config.toml
num_attention_heads = 6
num_key_value_heads = 6
qk_norm = false
attn_scale = 0.125
tie_word_embeddings = true
init_std_qkv = 0.0478
init_std_o = 0.00712
beta1 = 0.93
max_grad_norm = 1.0
schedule = "wsd"
final_lr_fraction = 0.0
batch_tokens = [65536, 131072, 196608]
doc_mask = false
z_loss = 1e-05
dataset = "wikipedia_en"
MLP neurons of a small language model. Each row is named by its layer, matrix (gate and up: input weights) and neuron, and shows model dimensions 192-255. Each number is 128 + 24 x the weight over its row's rms, rounded and kept within 0 to 255. A neuron's up and down rows have the sign that makes its largest values positive.
Before each neuron's rows, "fires after" lists the tokens most often just before its 100 highest values on Wikipedia text that the model never trained on.

fires after: " B", " C", "u", " c", " b"
L3.gate485 [160 141 169 108 142 103  87 132 135 140 123 109 133 136 149 148 123 104 114  97 110 120 128 159 120 135 144 121 122 162 150 138 112  73 124 145 169 114 125 161 121  73 171  78 145 111 137 116 125 114 132 152 118  72 143 161 170 139 156 139 114 108 114 120]
L3.up485 [118  89 106 155 111 158 120 132 105 163  89 101 128 108 124 146 126 167 133 118  91 133 147 113 139 133 159  95 125 144  99 112 125 112  83 122 152 119  90 120 100 110 129 146 117 153 153 114 143 116 128 165 110  95  89 134 117 164 107 153 124 131 137 115]

fires after: "ou", "ro", "ort", "et", " S", "at"
L3.gate411 [ 97 152 117 125 156 100 130  91 115 142 139 159 124 106 134 159 128 102 107 150 136 151 159 123 153 101 130 183 101 157 185  85 150 152 142 173 120 130 106 141 153 116 145 180 121 147 112  96 163 145 170 169 141 148 130 163 158 146 120 137 117  90 131 139]
L3.up411 [122 135 125 113 123 164 156 118  95 109  94 142  97 111 109 142 133 124 118 168 127 112  77 158 120 160 131 112 118 137 164 139 140 106 106 170 142 140 137 134 138 125 114 142 153 143 102 135 152 106 168 116 133 145 108 167 130 104 129 156 156 120 116 119]

fires after: " s", " S", "S", "is", "ou", " B"
L7.gate467 [103 110 142  82 138 115 147 120 154  93 164 136 129  70 120 134 130 118 124 139  92 145 103  88 116  70 131 173 111 165 145 110 108 146 152 105 145 164 114 142  98 133 108 142  83 152  90 121 154 164 146 109 109 150 129 122 149 105 148 130 134  97 129  88]
L7.up467 [117 135 123 134  94 112 119 121 137 129 109 151 138  72 135 133 160 133 141  98  98 119 100  97 118 132 117 124 157 138 181 105 119 138 146 132 141  69 152  87 140  78 156 152 112 159 128 154 102 126 169 127 134 211 127 137 106 115 138 111 100 117 122 129]

fires after: "-", " |", " \"", "e", " It", " to"
L5.gate108 [125  55  90 143 132 117 129 161 142 141 118 164 105 115 118 106 133  85 119 124 105 116 118 126 155 105 153 128 149 117 162 143 111 118  96 146 154  94 126 107 143 162 116 135 138 145 114 123 148 118 120  64 128  91  90 124 106  97 116 149 116 159 116 112]
L5.up108 [ 71 122  86 106 150 134 111 177 124 185 129 142 102 104 137  96 157 144 121 132 125 116 132 149 105 101 129 138 168 139  98 126 128  86 143 135 124 114 129  80 144 132 117  90 148 113 144 123 147 140 135 145 122 172 135  89  99 124 146 125 138 160 107 111]

fires after: "t", "d", "it", "et", " G", "g"
L6.gate503 [114 152  86 108 128  95 121 146 111  87 101 165 162 147 149 138 125 112 156 129  93 156 181 118 149 129  98 118 112 133 100 105 139 183  79 167  92 123 108 138 144 116 166 127 127 128 122 108 140 147  97 153 151  90  87 160 127  94 119 145  83  95 118 126]
L6.up503 [ 78  97 143 105 119 166  68 115 143 115 119 149 117 126  96 135  92  97 125 129 150 103 166 129 135 186 144 145 170 113 134  98 125 126 140 116 137 124 129 121 148 138 140 121 112 113 138 111 194 152 111 140 104  91 155 165 131 115  77 118 126 155  99 170]

fires after: " in", " In", ",", "ince", "In", " "
L11.gate234 [113 184 123 133 104 145  94 148 140 117 134 113  98 142 113 144 129  94 108 171 124 104 106 153  96 124 151 143 139 110 123 101 154 161 154 136 110 136 136 166 142 156  90 114 170 100  90 126 119  83 141  69 164  93 141  82 165 119 143 136 152  93 110 117]
L11.up234 [145 133 133 123  95 155 142  96 119 145 165 171 157 103 141 103 102 123 147 148 135 107  90 130 100 160  90 101 115 117 128 139 146 161 170 133 127 135 128 142  83 135 116 167 159 132 117 128  95 122 101 152 135 102  99 101  92 149 119 112  95 130 140 131]

fires after: " T", " t", "T", "h", "et", "C"
L7.gate502 [186 132 137 113 126 114  91 140  88 141 133 184 152 121  95 137 109  88 130 104  81 115 133 124 133 135  96 168 124 120 116  94 117 111 143 112 116  87 100 138 121 142 182 157 144  96 156 166 159 110 141  76  93 144  89 132 192 142 130 121 136 148 125 139]
L7.up502 [129  67 113 129 169 131  99  74 154 141 168 161 129 139 123 137 131 161 136 117 102 118 124 151 174 134  95 143 122 144 134 155  60 109 118 122  98 130 125 122 172  96 153 111 132 108 145 142 114 145 144 144 111 111 142 133 103 143 128 126 152 154 109 126]

fires after: " ", ".", ",", "°"
L10.gate542 [114 122 130  87  93  97 132 155 151  80 142 104 120 136 137 126  93  97 117 152  85 114  98 124 136  97 103 122 174 144 100 134 146 124 133 155 174 106  90 129 111 119  90 104  75  95  89 147 129 131 140  69 127 128 130  72 118 162 158 111 138  85 102 113]
L10.up542 [ 79 141 133 114 135 125 107  47 121 144 160 115 165  75 140 124 119 110 131 166 137 127 119  65 101 145 115 125 144 174 129 153  95 135 141 123 133 109 140 131 120 119 150 131 144 115 109 116 142 127 103 142 158 126 123 144 132 138 161 103 152 167 121 151]

fires after: " ", " W", " w", " M", "on"
L6.gate434 [113 112 121 124 124 110 165 118 117 141 124 113 116 121 110 131  99 118 137 130 124 140 106 147 119 133 156  81 118 152 124 115  74 137  84  78  98 131  73 137 138 160 111 137 144 131 156 108 108 166 168 186 108 147 125  98 151 131 117 132 102 106 116 109]
L6.up434 [138 195  92 148 148  74 142 154 137 142  98 105 124 144 122 150 104  63 136 154 110 129 165 127 110 158 117 156 149 109 142 135 130 109 137 134 127 124 147  95 115 101 116 170 120 105  96 132 156 121 152 104 124 132 140 121 132 126 126 148 124 116 102 139]

fires after: " g", "ar", "r", "iv", "ran", " t"
L5.gate482 [ 96 113  90 121 125 157 110 118 134 123 118 125 161 131 138  98 168 119 114 111 123 169 143 128 141 101 183 169 124 167  80 121 125 132 157  95 127 142 118 126 105 107 134 110 127 116 100 170 116 132 106 105 120 101 140 141 149 128 117  82 131 162 109 122]
L5.up482 [134  88 127 150 150  82  73 109  99  86 131 109 134 127 112 125  86 113 153 140 115 112 110 110 141 108 109 184 148  81 121 143 101  85 116 130 109 110 104 126 121  88 104 113 121 111 125 150 109 132  91 138 110 125 142 135 116 113 107 116 131 115 140 138]

fires after: " |", "f", " N", "as", " W", " w"
L5.gate471 [101 142 148  81 150 152 142 150 115 120 125 140 131 134 155 152 140 103 107 158 128 170 123 163 140 159  97 125 135 121 138  80  85 143  55  80 135 154 152 146 126 164 141 134 138 141 163 104  92 129 115 156  91 127  93 112 134  86 190 126 119 115 136 103]
L5.up471 [147 181 154 110 104 123 160 148 148 144 139 136 124 104 142 157 101  87 149 104 125 107 132 133 126 104 120  93 120  94  94 135 146 111 133 147 112  91 134 119 114 103 147 121 113 113  99 118 114 114 108 136 106 130 117 109 133  76 171 101 154 125 123 149]

fires after: " f", " F", "un", " V"
L7.gate161 [146 131 130 141 115 130 131 120  97 159 109 173 139 111 134 144 122 138 157 104  83 128 139 130 159 127 126 130 103 121 147  88 155 137 127  91  93 157 129 102 100 169 120 122 133 114 141 146 117 127  96 155 142 190 160 120  95 141 109 199  97  78 104 109]
L7.up161 [120 133  89 114 158 104 192  90 135 142 148 128 123 147 132 159 139 132 110 168 117 112 134 104 161  88 116 103 117  94 111 132 160 122 116 110 143 128 138 109 162 124 136 159 117 117 187 154 105 138 110 111 128 125 151 129  99  90 137 113 129 119 136 141]

fires after: "e", " e", "it", " co", "ass", " T"
L3.gate99 [119 117 125 117 116 120  86 109  98 167 163  89 141 100 140 158 114 129 161 123 145 152 116 106 139 136 147 108  93  94 122 160 140 135 129 174 123 122 109 146 100 160 110 105 106  99 147 144 143 140 112 185 137 141 129 130  94 150 131 125 147 128 110 124]
L3.up99 [ 96 127 129 115 131 159 109 121  93 156 134 114 161 114 125 161 107 125 142 174 133 153 142 151 143 186 130 130  97 126 118  99 111 114 137 154 144 133 127 140 144 115 141 162  87 107  95  96 154 126 141 134 134  95 128  73 140  95 114 137 106 147 171  98]

fires after: " I", "ir", "I", " Ar", "ing"
L6.gate259 [138 110 105 118 173 132 108 103 120 119 122 193 127 126 105 134 158 103 128 160 154 186 131 136 147  92 101 150 104  91  85 115 100 128 141 129 119 122 137 171 121 153 155 107 111 106 175 158  88 157 161 135 154  87 114 135 133 142 133 107 134 118 134 112]
L6.up259 [159 132 137 108 109 122 105 122 139  94  93 150 135 165 157  83 148 133 116 139 122 145 115 115 120 118 147 153 111 148  85 119 152 130 146 132 123 142 158  96 197  88 128 106 111 131 146 158 194 118 127 120 117 204  82 112 129 146 168  81 175 153 117 106]

fires after: "st", " pro", "ro", " st", " Pro"
L3.gate479 [135 184 135 121 142  81 165 129  92 127 145  99 105 140 133 139 146 133 160 146 123 126 119 135 114 107 134 123 168 107 130 113  76 133 104 127 119 107 100 128 154  97 129  98 163 112 144 102 137 149 132 101 109 125  98  83 111  97 129 136 153 109 111  82]
L3.up479 [145 156  96 154 127 147 107 123 143  92 136 152 105  95 161 115 161 170 144 132 113 151 122 111 123 101  92 129 142  66 108 103  87 148 106  98 100 153  62 135 114 129 170  89 146 140 159  95 103 114 127 137 151 158 160  90 135 115 128  98 148 165  87 129]

fires after: " s", "ther", " In", "her", " n", " in"
L6.gate618 [138 119  68 147 114  87 187 145 138 129 100 117  96 115 145 133 124 150 146 136 116  98 131  91 118 114 149  88 158 120 160 104 159  78 160 125 132  78 132 127 139 112 104 118 151 130  89 121 119 101 124 119 144 107  87 107 120 122 137 117 126 122 113 104]
L6.up618 [ 77 119 136 118 103 135 144 102 124  85 122 155 123 155 118 105 108 129 135 143 131  88 146 116 135  88 106 122 166 130 178 126 110 158 115  95 120  94  86 136 132 101  84 142 153 115 154 138 140 132 170 133 141 157 111 101 164 113 137 124 134 151 135 129]

fires after: " f", " P", "in", " F", " p"
L6.gate270 [123  95 113 116 126 109 109 112 121 128 112 184 136 123 134 157 117 119 148 182 102 153 195 115 132 138  93 109 110 144  92 144 123  91 142 121 101 154 115 109 103 117 122 146 145 147 135 189 139 118 149 100 139 119 140 130  94  93  93 142 154  88 130  99]
L6.up270 [173 145 115 103 128 130 155 174 146 129 121  94 118 128 153  97 170 120 104 143 154 118 113 123 151  96 133 115 110 118 140 117 148 153  91  83 169 110 103 134 127 121 105 115 146 107 172 133 115 156 148 139 117 124  88 130 130 103 149 121 160 125 159 161]

fires after: "p", "ro", " In", " de", " pro", " re"
L5.gate158 [155 100 127 132 131 100 155 151 107 107 152 115 109 141 115  96 178 117 122 124 122 130 121 101 145 103 130 120 120 118 129 106 127 143 110 133 112 137 105 127 163 168 119 151 142 148 100  86 126 114 130 122 145 150  86 111 150 106  78 154 116 127 130 124]
L5.up158 [149 119 147 164 105 147 139 110 139 119 124 140  82 147 130 138 128 114 137 111 120 169 148 113 131 107 114 108 100 109 111 132  94 127  76  97 152  99 153 119  91 132 147 150 103 128 135 113 126 133 124 141 128 141 156 120 147 101 137 136 165 154 151 133]

fires after: " for", " sc", "ac", "oun", "u", "ro"
L5.gate621 [130  97 131 126 149 103 162 134 100 106 157 154 159 125 108 124 116 135 115 144 160 109 138  90 133 124 132 124 120 162 137 162 129 102 180 145  77  86 109 115  58 121 135  84 139 136 188 108 166 111 144 112 139 161 110 121 128 137 138 152 140 113  94 103]
L5.up621 [110 133  79 124 139 106 174 139 102 130 134 110 119 107 110 123 126 107 116  76 138 118 136 105 107 129 116 123 159 144 132 122  91 121 110 131  91 104 107 166 120 126 124  90 152 191 136  87 112 102 145 132 122 137  91 103 129 129  76 146 106 138 102 135]

fires after: " ", "20", " V", " D", " B", " L"
L5.gate649 [118 113  98 125 101 120 125 158  92 105 148 152 135 125 138 152 120 128 120 117  85 112 163  88 129 101  93 106  91 112 127 116 145 139 148 136  93 120 135 130 113 171 122  74 129 129 101 154 100 126 114 134 116 143 136 148 109 178 122 133 156 143 137 125]
L5.up649 [169 129 158  74 121 115 104 179 135 123 135 152 124 100 188 196 115 134 137  98 151 174 138 118 146 136 165 147 179 144 111 100 118 105 117 115  97  99 135 128 151 110 111  83 130 111 182 163  74 130 107 111 125 134 115 117 129 105  97 104 132 151  98 147]

fires after: "r", "ar", "t", "ak", "ial", "igh"
L5.gate640 [132 116 106 150 161 115 103  64 106  77 115 163 152 132 100 101 100 138 130 110 138 148 137 135 161 152 122 141 144 137  75 155 143 153 158 124 139 181 184 161 111 125 116 106 132 101 179 152 123 184 140 128 103 123 106 121 125 149 125 109 174 120 109 143]
L5.up640 [154 163 149 140 124 170 145  86 129 147 176 171 127 126  88 101 149 160 137 153 148 115  85 100 167  83 108 152 111 156 119 109 147 134 114 167 114 113 124  93 119 120  81 154 156 142 126 153  83  99 137 115 182 132 148 140 108 106 136 105 139 104 104 108]

fires after: "″", "c", " c", "°", " sp"
L11.gate691 [151 101 152 101 171  78 141  71 120  99 165  91 102 119 136 136 131  82 113 134 136 137 149  98 151 150 116 132 111 139 170 141  93  94 136 149 147 142 130 176 108 135 113 109 114 111 147 138 103  87 116 115 118 129 139  95 117 129 141 166 126 101 130  98]
L11.up691 [ 95  97 159 115 133 140 126 164 126 149 180 122 149 119 125 110  91 111 133 145 145 106 108 126  92 111 128 132 130 155 146 144  92 134 158 136 133 109 128 142 176 124 136 169 151 156 145 121 120 144 101 126 107 114 171 161 150  65 127 139 140 110 136 115]

fires after: " w", " K", " g", "ar", " W", "al"
L5.gate332 [124 106  88 115 154 110  97 107  80 123 147 176 141 147 131 118 145 141 130 122 115 131 126  95 104 168 140 155 108 142 106 147 168 106 104 126 131 119 120 112 112 141 132 172 105 185 150 118 103 115 151 119 146 111 107 181 109 102 106 133 151  99  89 133]
L5.up332 [ 93 108 117  95 129 122  93  99 133 146 169 121 147 106 151 165 156  99 119 105 119  92 109 139 104 163  83 119 125 137 124 143 147 167 152 153 140 106 112  93 164 143 141 130 110 112 105 120 149 117 152 132 172 159 140 144  79 110 139 127 158  99 134  93]

fires after: " b", " B", " a", "19", "al", " A"
L10.gate308 [102 132 141 100 111 119 167 122  74 116 181 118 146 120 177 135 148 135 139 153 132 124  91 136 135 147 130 132 101 119 154 102 142 154 128 149 152 126 164 141 183  77 169 147  98  69  84 132 174 110 101 112 120  81 130 124 139 160 128 150 164 108 141 139]
L10.up308 [108 105 156 124 127 135 113 100 128 116 120 174 126 107 105 118 146 118 133 106 106 151 121 133 170 147 122  93 155 165 105 149 150 139  63 150 187 144 105  91  95 157  93 109 150 127 126 112 141  77 148 109  83  88  58 128 171 150 109 121 141 134 153 124]

fires after: " H", " T", " l", " B", " L", " t"
L5.gate454 [118 142 104 131 117 136 121 153 105 127  99 140 136 112  94  93 133 101 149 141 105 123  75 131 121 155  79 103 169 108 148 110 134 126 121 139 132 114 139 144 125 123 174 115 148 154 143 150 120 112 140 133 128 145  94 141 127 160  99 101 111 126 108 100]
L5.up454 [111 145 121 139 109 109 118 142 161  56 130 172 136 142 101 165 135  90 173 129 124 137  70 124 104 120 121  99 127 126 117 107  95 156 130 135 144 140 149 124 109 107 160  85 121 136 153 157 128 125 136 111 117 140 148 115 142 134 147 108 135 124  87 104]

fires after: " con", " c", " C", "c", " Con"
L11.gate115 [114 143 143  75 150 161 162 126 145 114 112 115 125 146 148 132 101 111 133 127 102 142  94 112 134 106 126  78 150 122 141 123 157 107 115  99 138  85 155 132 138 101 132  90  99 136 157 108 117  79 115 137 105 141 118 123 138 164  98 143 130  89 106  96]
L11.up115 [111 143 183 169 118 164 175 149 120 155 145  83 142 139 175  84  99 110 104 168 119  76 153 154 114 152 126 108 115 122 140 141 123 103 147 122 106 113 110 179 106 151 140 163 163 122 144 150 115 141 109 153 133 163 143 128 142 105 126 174 151 125 173 134]

fires after: " c", "C", " v", " rec", " C"
L6.gate288 [129 136 143  53 147 126 111 146 107 119  54 137 132 127 164 110 118 106 124  99 101 173 128 114  84 118 128 146 144 135 137 157 121  59 132 132 120 143 135  98 148 129 118  51 139  88 156 167 134 104 160 151 113  86 127 156 135 137 183 143 113  88 106 132]
L6.up288 [ 85 152 136  89 103 144 128 106 146 112 125 129 139  81 163 111 118 100 142 164 155 109 143 108  91 102 129 147 124 131 179 123  98 119 114 135  99 100 128 142 151 119 167 160 142  86 141 140 130 125 120 128 161 156 109 136 163 159  94  95 152  77 114  66]

fires after: " C", " ", " c", "-", "a", " L"
L5.gate538 [ 83 111  86  71 153  88 133 182  96 145  74 132 120 121 175 121 115 128 108 149 135 110 154 123 155  98 125 108  67 125 161 131  90 135 192 129 111 164 148 120 129 151 115  97 129 121 138 128 106 128 126 132 113 121 117 135 105 120  89 127 153 151 122 144]
L5.up538 [122 132 139 151 133 105 102 108 128 153 136 166 139  85 150 138 127 145 132 129  91 124  91 126 139 107 111 147 125 141 151 142 148 156 141 117 118 131 162 133 121 145 139 159 131 105 115 153 101 126 142 116 124  81 126 105 101 118 121 149 106 129  70 146]

fires after: " L", " l", " cl", " h", " H", " P"
L7.gate218 [137 129 170 161 126 143 113 151  88 114 107  83 153 114 109 156 111  90 170 144 103 130 112 129 108 159 146 127  75 123 148 103 145 123 143 115 124 161 145 155 109 125 106 127 137 138 125 136 139 135 140 120 122 121 126 148  90 158 139 135 103 133 128 136]
L7.up218 [152 110 170 177  95 149 118 144 172 113 128 134 153 134 102 117 161 100 129 196 134 125  92 110 142 201 136 115  96 120 146 107 138 100 129 151 126 125  88 113 138 113 112 136 100 125  77 139 148 148 102 171 120 126 131 108 135 148 110 125 134  74  99  97]

fires after: " —", "e", ",", "′", " de", "ass"
L7.gate297 [ 86 162 135 122 141 191 141 128 104 134 114 122 151 118 137 167 132 116 154 114 106 121 158 104 151 131  93 113 157  57 115 150  85 111 150 150 110 155 150 103 154 150 106 129  73 110 141 115 139 113 147 164 138 147 130 147 104 123 149 135 144 158 128 128]
L7.up297 [139 124 155 151 106 152 110 131  83 101 101 142 139 169 125 147 141 106 128 140 113 140 170 109 109 162 146 142 131 136 123 148 107 170 125 106 102  91 126 131 138 125 122 139 104 104 120  97 163 107 137 131 130 131 128 117  83 113  95 121 128 107 153  93]

fires after: "an", " l", "-", "t", " L", ":"
L9.gate15 [135 128 128 138 115 118  99 136 122 146 136 125 113  81 123 115 136 139 150  95 106 113 100 170 129 193 125 121 112  99 100 163 132 142 143 132 114 134 158 121 166 165 178 150 130 121 100 126 133 106 117 105  91  81  94 110 120 165 141 151  93 136 157  65]
L9.up15 [ 99 131 129 107 105 133 122 163  97  71 147 157 139 133 138 129 138 130 140 163 121 162 123 105 105 129 116 148 148  87 100 108 139  99 123 155 128 155 136 133 136 113 110 110 133 156 127 103 149 111 128 135 174 139 131 120 150 147 127 152 121 126 119 136]

fires after: "l", " l", " L", "un", "el"
L9.gate78 [107 127 113 110 107 132 122 173 102 140 143 106 104 103 149 121 166  89 117 132 130 111  90 111 190 158 157 127 131 130 145 169 124 117 137 142 116 145 137 156 155 126 101  79 126 129 141 126 102 111 166 117 105 120 139 135  84 165 106 154 110 140 126 138]
L9.up78 [168 126 136 151 132 163 156 150 151 120 101 128 119 124 102 130 209  87 123 124 133 148 123 170 107 141  93  87 103 120 153 132 174 175 134 121 149 132  95 146 132 141 119 136 121 126 134 140 143 128 105 151 104 111 125  80 114 112 120 100 113 133 127 157]

fires after: "t", " off", " O", "st", "it"
L6.gate299 [ 82 136 129 139  97  87 102 132  93  98 113 134 125 154 139  88 123  90 102 106  94 101 124 173 144 191 152 183 162 116 128 120 146 152 124 113 136 125 147 131 157 104 126 163 116 130 130 169 125 133 118 148 110 116 112 117 154 123 118 176 115  99 131 162]
L6.up299 [106 172 136 112 121 146 108 126 156 164 110 120 109 125 102 136 117 101  86 134 108 127 107 112 163 108 124 134  99  79 123 101  97 126 160 118  96  98 157 128 134 132 150 109 120 110 122 154 144 157 110 121 129 120 128 167 113 131 109 120 123 154 127 153]

fires after: ".", ".\n\n", "U"
L6.gate187 [118 106 119  50 122 116 127 139  91 113 104 129 116 147 126 133 135 133 138 191 164 149  98 122 108 132 133 119 121 152 163 158 111 161 154 149 134 123 108 156 140  88 114  82 139 138 137 137 172 124 145 146 140 132 118 125 133 115 124  81 150 146 131  93]
L6.up187 [103 122 119 136 113 129 154 144 160 125  43 113 121 130 136 169 125 129 126 139 122 135 126 140  93 122 110 126  99 152 119 145 147 146  95 140 162 101 128  93 126 160 171 127 106 106 144 125 119 164 143 110 141 132 126 109  98 154 159 156 134 159 114 125]

fires after: "ur", "ar", "re", "ro", "al", "ir"
L5.gate90 [105 116 158 108 130 132 141 118 112  87 136 112 127 107 126 140 122  95 137 131 135 131 145 148 116  99 124 164 122 110 103  95 156 119 126 159 117  60  76 105 114 131 109 105 170 165 153 167 140 108 112 139 133 150 104 171 129 122 140 163 102 101 118 147]
L5.up90 [115 138 115 139  89 147 100 123 147 143 172 111 143 137 115 135 131 111 105 142 126 118 151 138 138 165 109 130  99 109 156 108 112 124 131 184  95 134 125 123 148 131 146 125 130 101  68 129  96 137 137 142 131 173  96 183 134 127 139 125 146 131 175 119]

fires after: "O", " O", " s", "ec", "ro"
L6.gate343 [124 119 132 106 126 115 142 153  92 115 151 164 134 115  95 151 137 141 184 131 135 110 164 102 113 123 142 144 115 142 145 140 136 134 159 121 130 130  58 143 122 123 133 113  80  80  93 119 127 125 129 111  89 105  79  77 142 172 117 103 110 118  87 147]
L6.up343 [ 99 139 103 126  99 126 132 129  95 122 146 119 132 110 106 122 105 146 124 113 107 125 120  99 128 117 126 112 111 132 104  47 151 133 164 119 129 138  79 122 143 146  65 144 153 128 115 112 155 132 180 121 138 116 147 124  75 144 104 103 149  86 135 145]

fires after: "r", " m", "m"
L9.gate280 [126  88 113 112 139 122 115 115 137 112 131 138 178 105 138 117 119 127 117  95 108 119 186 124 184 144 115 136 130 146 108 156 158 164 143  99 127 128 128 106 131 143 135 129 151  93 154 121 132 146 135  95 114 150 120 137  99 155 138 154 120 117 155 122]
L9.up280 [120 153 110 123 127 121 150 134 133 143 143 150 103  96 124 105 143 133 168 121  97 119 151 125 143 180  98 115 158 120 125 106 127  62 128 117 169 118 132 101 165 136 100 147 146 159 138 165 131 117 130  95 144  87 148 126 123  96 147 139 118  87  71 154]

fires after: " sy", ".", "y", "ic", "$"
L11.gate0 [119 127 137 110 108 112 107 125  83 145 131  96 100 116 109 116 150 112 121 139 105 181 104 139 135 124 122  94 120 131 139  97 139 166  96 148 161 119 131 137 139 145 173 107 131 154 110 126 123 117 140 149 134 151  87 114 151 127 143 130 115 127 161 171]
L11.up0 [122 126 147 142 121  85 105 164 108 115 110  88 150 137 107 123  90 177  68 139 146 149 138 136 114 147  89 112 157 115 124 123 102 131 112 147 157  98 108  92 161 139 129 109  89 136 126 137 142 139 117 102 127 151 116 118  96 146 153 178 104 115 131 144]

fires after: ".", "-", " (", " \"", "/"
L5.gate4 [146 133  87 104 155  95 106 151 111 148  95 120 147 114 158 129 152 100  91 158 104 124 129 127 136  79 136 108 157 110 173 156  87 133  98  89 127  95 136 140 126 116 112 114 126 165 151 100 157 132 139 135 121 107 132 126 102  88 127  97 117 107  99  88]
L5.up4 [145  99 115 127 150 128  92 174 120 132 105  89 125 112 147 139 135 124 133 115  99 141 109 146 123 119 140 118  97 131 143 127 159 161 106 112 145  95 113 103 141 137 100 136 165  96 107 142 128 162 127 117 173 141 111  91 118 149 147 139 128 119 123 101]

fires after: " S", " t", " st", " T", " M"
L5.gate650 [166 116 124 145  98 109 112 159  71 140 103 163 129 169 156 141  84 105 120 131 123 124 172 148 100 132 101 129 134 106 148  89 119 163 130 139 143  80 109 113 120 117 119 101 160  91 138 114 117 108 117 103 122 117 104 132 152  89 104 133 149 148  90 120]
L5.up650 [123 140  95 100 132  99 119 123 139 172 170 119 110 142 125  98  98 149 127  91 142 149  70 134 161 147 173 103 161 154 125 100  85 131  92 116 125 122 118 202 145 164 103 124 142 151 136 123 145 107 131 100 126 132 105 106 123 155 156 137 124 120 116 124]

fires after: "%", "ther", "re", "her", "ro", "rans"
L7.gate135 [155  97 108 121 138  86 114 159  49 114  85 119 111  95 153 147 146  95 127 152 134 189 115  95 116 138 128 120 161 128 125  90 147 136 148 137 146 109  83 133 150 116 142 111 130 122 141 125 141 136 117 121 110 143  88 149 145 137 133 107 112 147 153 115]
L7.up135 [140 135  94 155 153 110 141 146 132 120 120 142 143 118 111 165  61 130 147 125 124 118 118 152 146 103  93 130 119 148 183 125 131 133  73 139 142 144 137 158 133 125 132 164 127  72 143 157 141 145 171 119 108 153 112  99 163 116 141 137  89 119 141 127]

fires after: " b", " t", "ro", " app", " G", " g"
L6.gate590 [116  80 125 125 104 126 158 158 166 126 112 116 129 150 123 130 146 145 105 129 110 136 131 150 163 113 121 161 112 116 103 129 168 105 163  66 147 126  50 186 120 131 102 143 151 143 116 152 136 114 142  98 126 111 141 178 105 131 134 125 161 141 144 161]
L6.up590 [153  70 119 136 116 136 109 142  66 120 155 104 131 163 119 137 102 183 146 101 164  93 113 121 110 107 145 153 126 105 128 152 148 127 155 130 123  97 109 138 148 121 135 110 135 147 111 110 134 123 107 140 141 130 133 101 130 156 127 108 142 123  95 181]

fires after: " l", " L", " h", "ar", " sh"
L7.gate62 [142 108 101 133 121 143 128 132 110 113  98 114  82 109 112 132 157 105 122 106 126 144 126 127 159 173 111 120 112 115 110 156 161 122 101 145 141 144 159 110 189 122 161 154 115 137 143 118 106  88 149 114 144  87 132 140 157 172 143 131  88 126 134 127]
L7.up62 [138 161 112 146 104 102 102 128  59 125  91 150 144  96 133 105 108 161 149 149 153 156  95 164 127 118 137  91 175 147  82  87 121 122 119 121 140  92 108  80 129 125  92 137 129 113 145 134 160 145  95 107 152 135 110 130 149 160 118 101 148 129 113 103]

fires after: " |", ").", "erv", " C", " T", "|"
L2.gate105 [133  82 172 106 109 135 112 126 106 144 159 136 152 117 117 169 125 146 144 152  97 114 166 157 120 122 126 118 155 131 112 119 103 134 114  93 154 141 128 112 100 119 140 169  89 158 162 112 108 132 121 127 156 191 169 147 128 134 123 123 176 123 107 119]
L2.up105 [129  92 110 123  77 135 104 137 145 115 151 147 146  73 168 130 133 118 137 114 124 125  93 137 161 150 129 149 140 110 116 137 132  85 166 117 122 141  95 138 146 133 149 169 114 152  91  99 130  88 115 137 140 137 129 143 137 106 158 132 139 117 112 115]

fires after: ",", ".\n\n", " St", " R", " W"
L6.gate490 [111  92 126 107 180 144 116 125 110  79 100 157 118 132 190 145 135  94 100 113 124 112  93 129 129 118 149 134 105 115 141 160 144 157 139 110 106  94  98 156 139  83 123 109 140 178 114 148 137 176  87 102 125 174 155 156 145 144 159 129 103 119 121 127]
L6.up490 [106 109 129  96 114 121 109 116  94 140 126 111 123 154 143 154 133 135 107 122 137 124  92 144 105 111  95 118 113 149  93 164 144 143  71 106 137 126 147 184 149 168 156 120 103 177  92 117 131 172 110 158 142 157 148 129 123 153 165 153 136 143 131 102]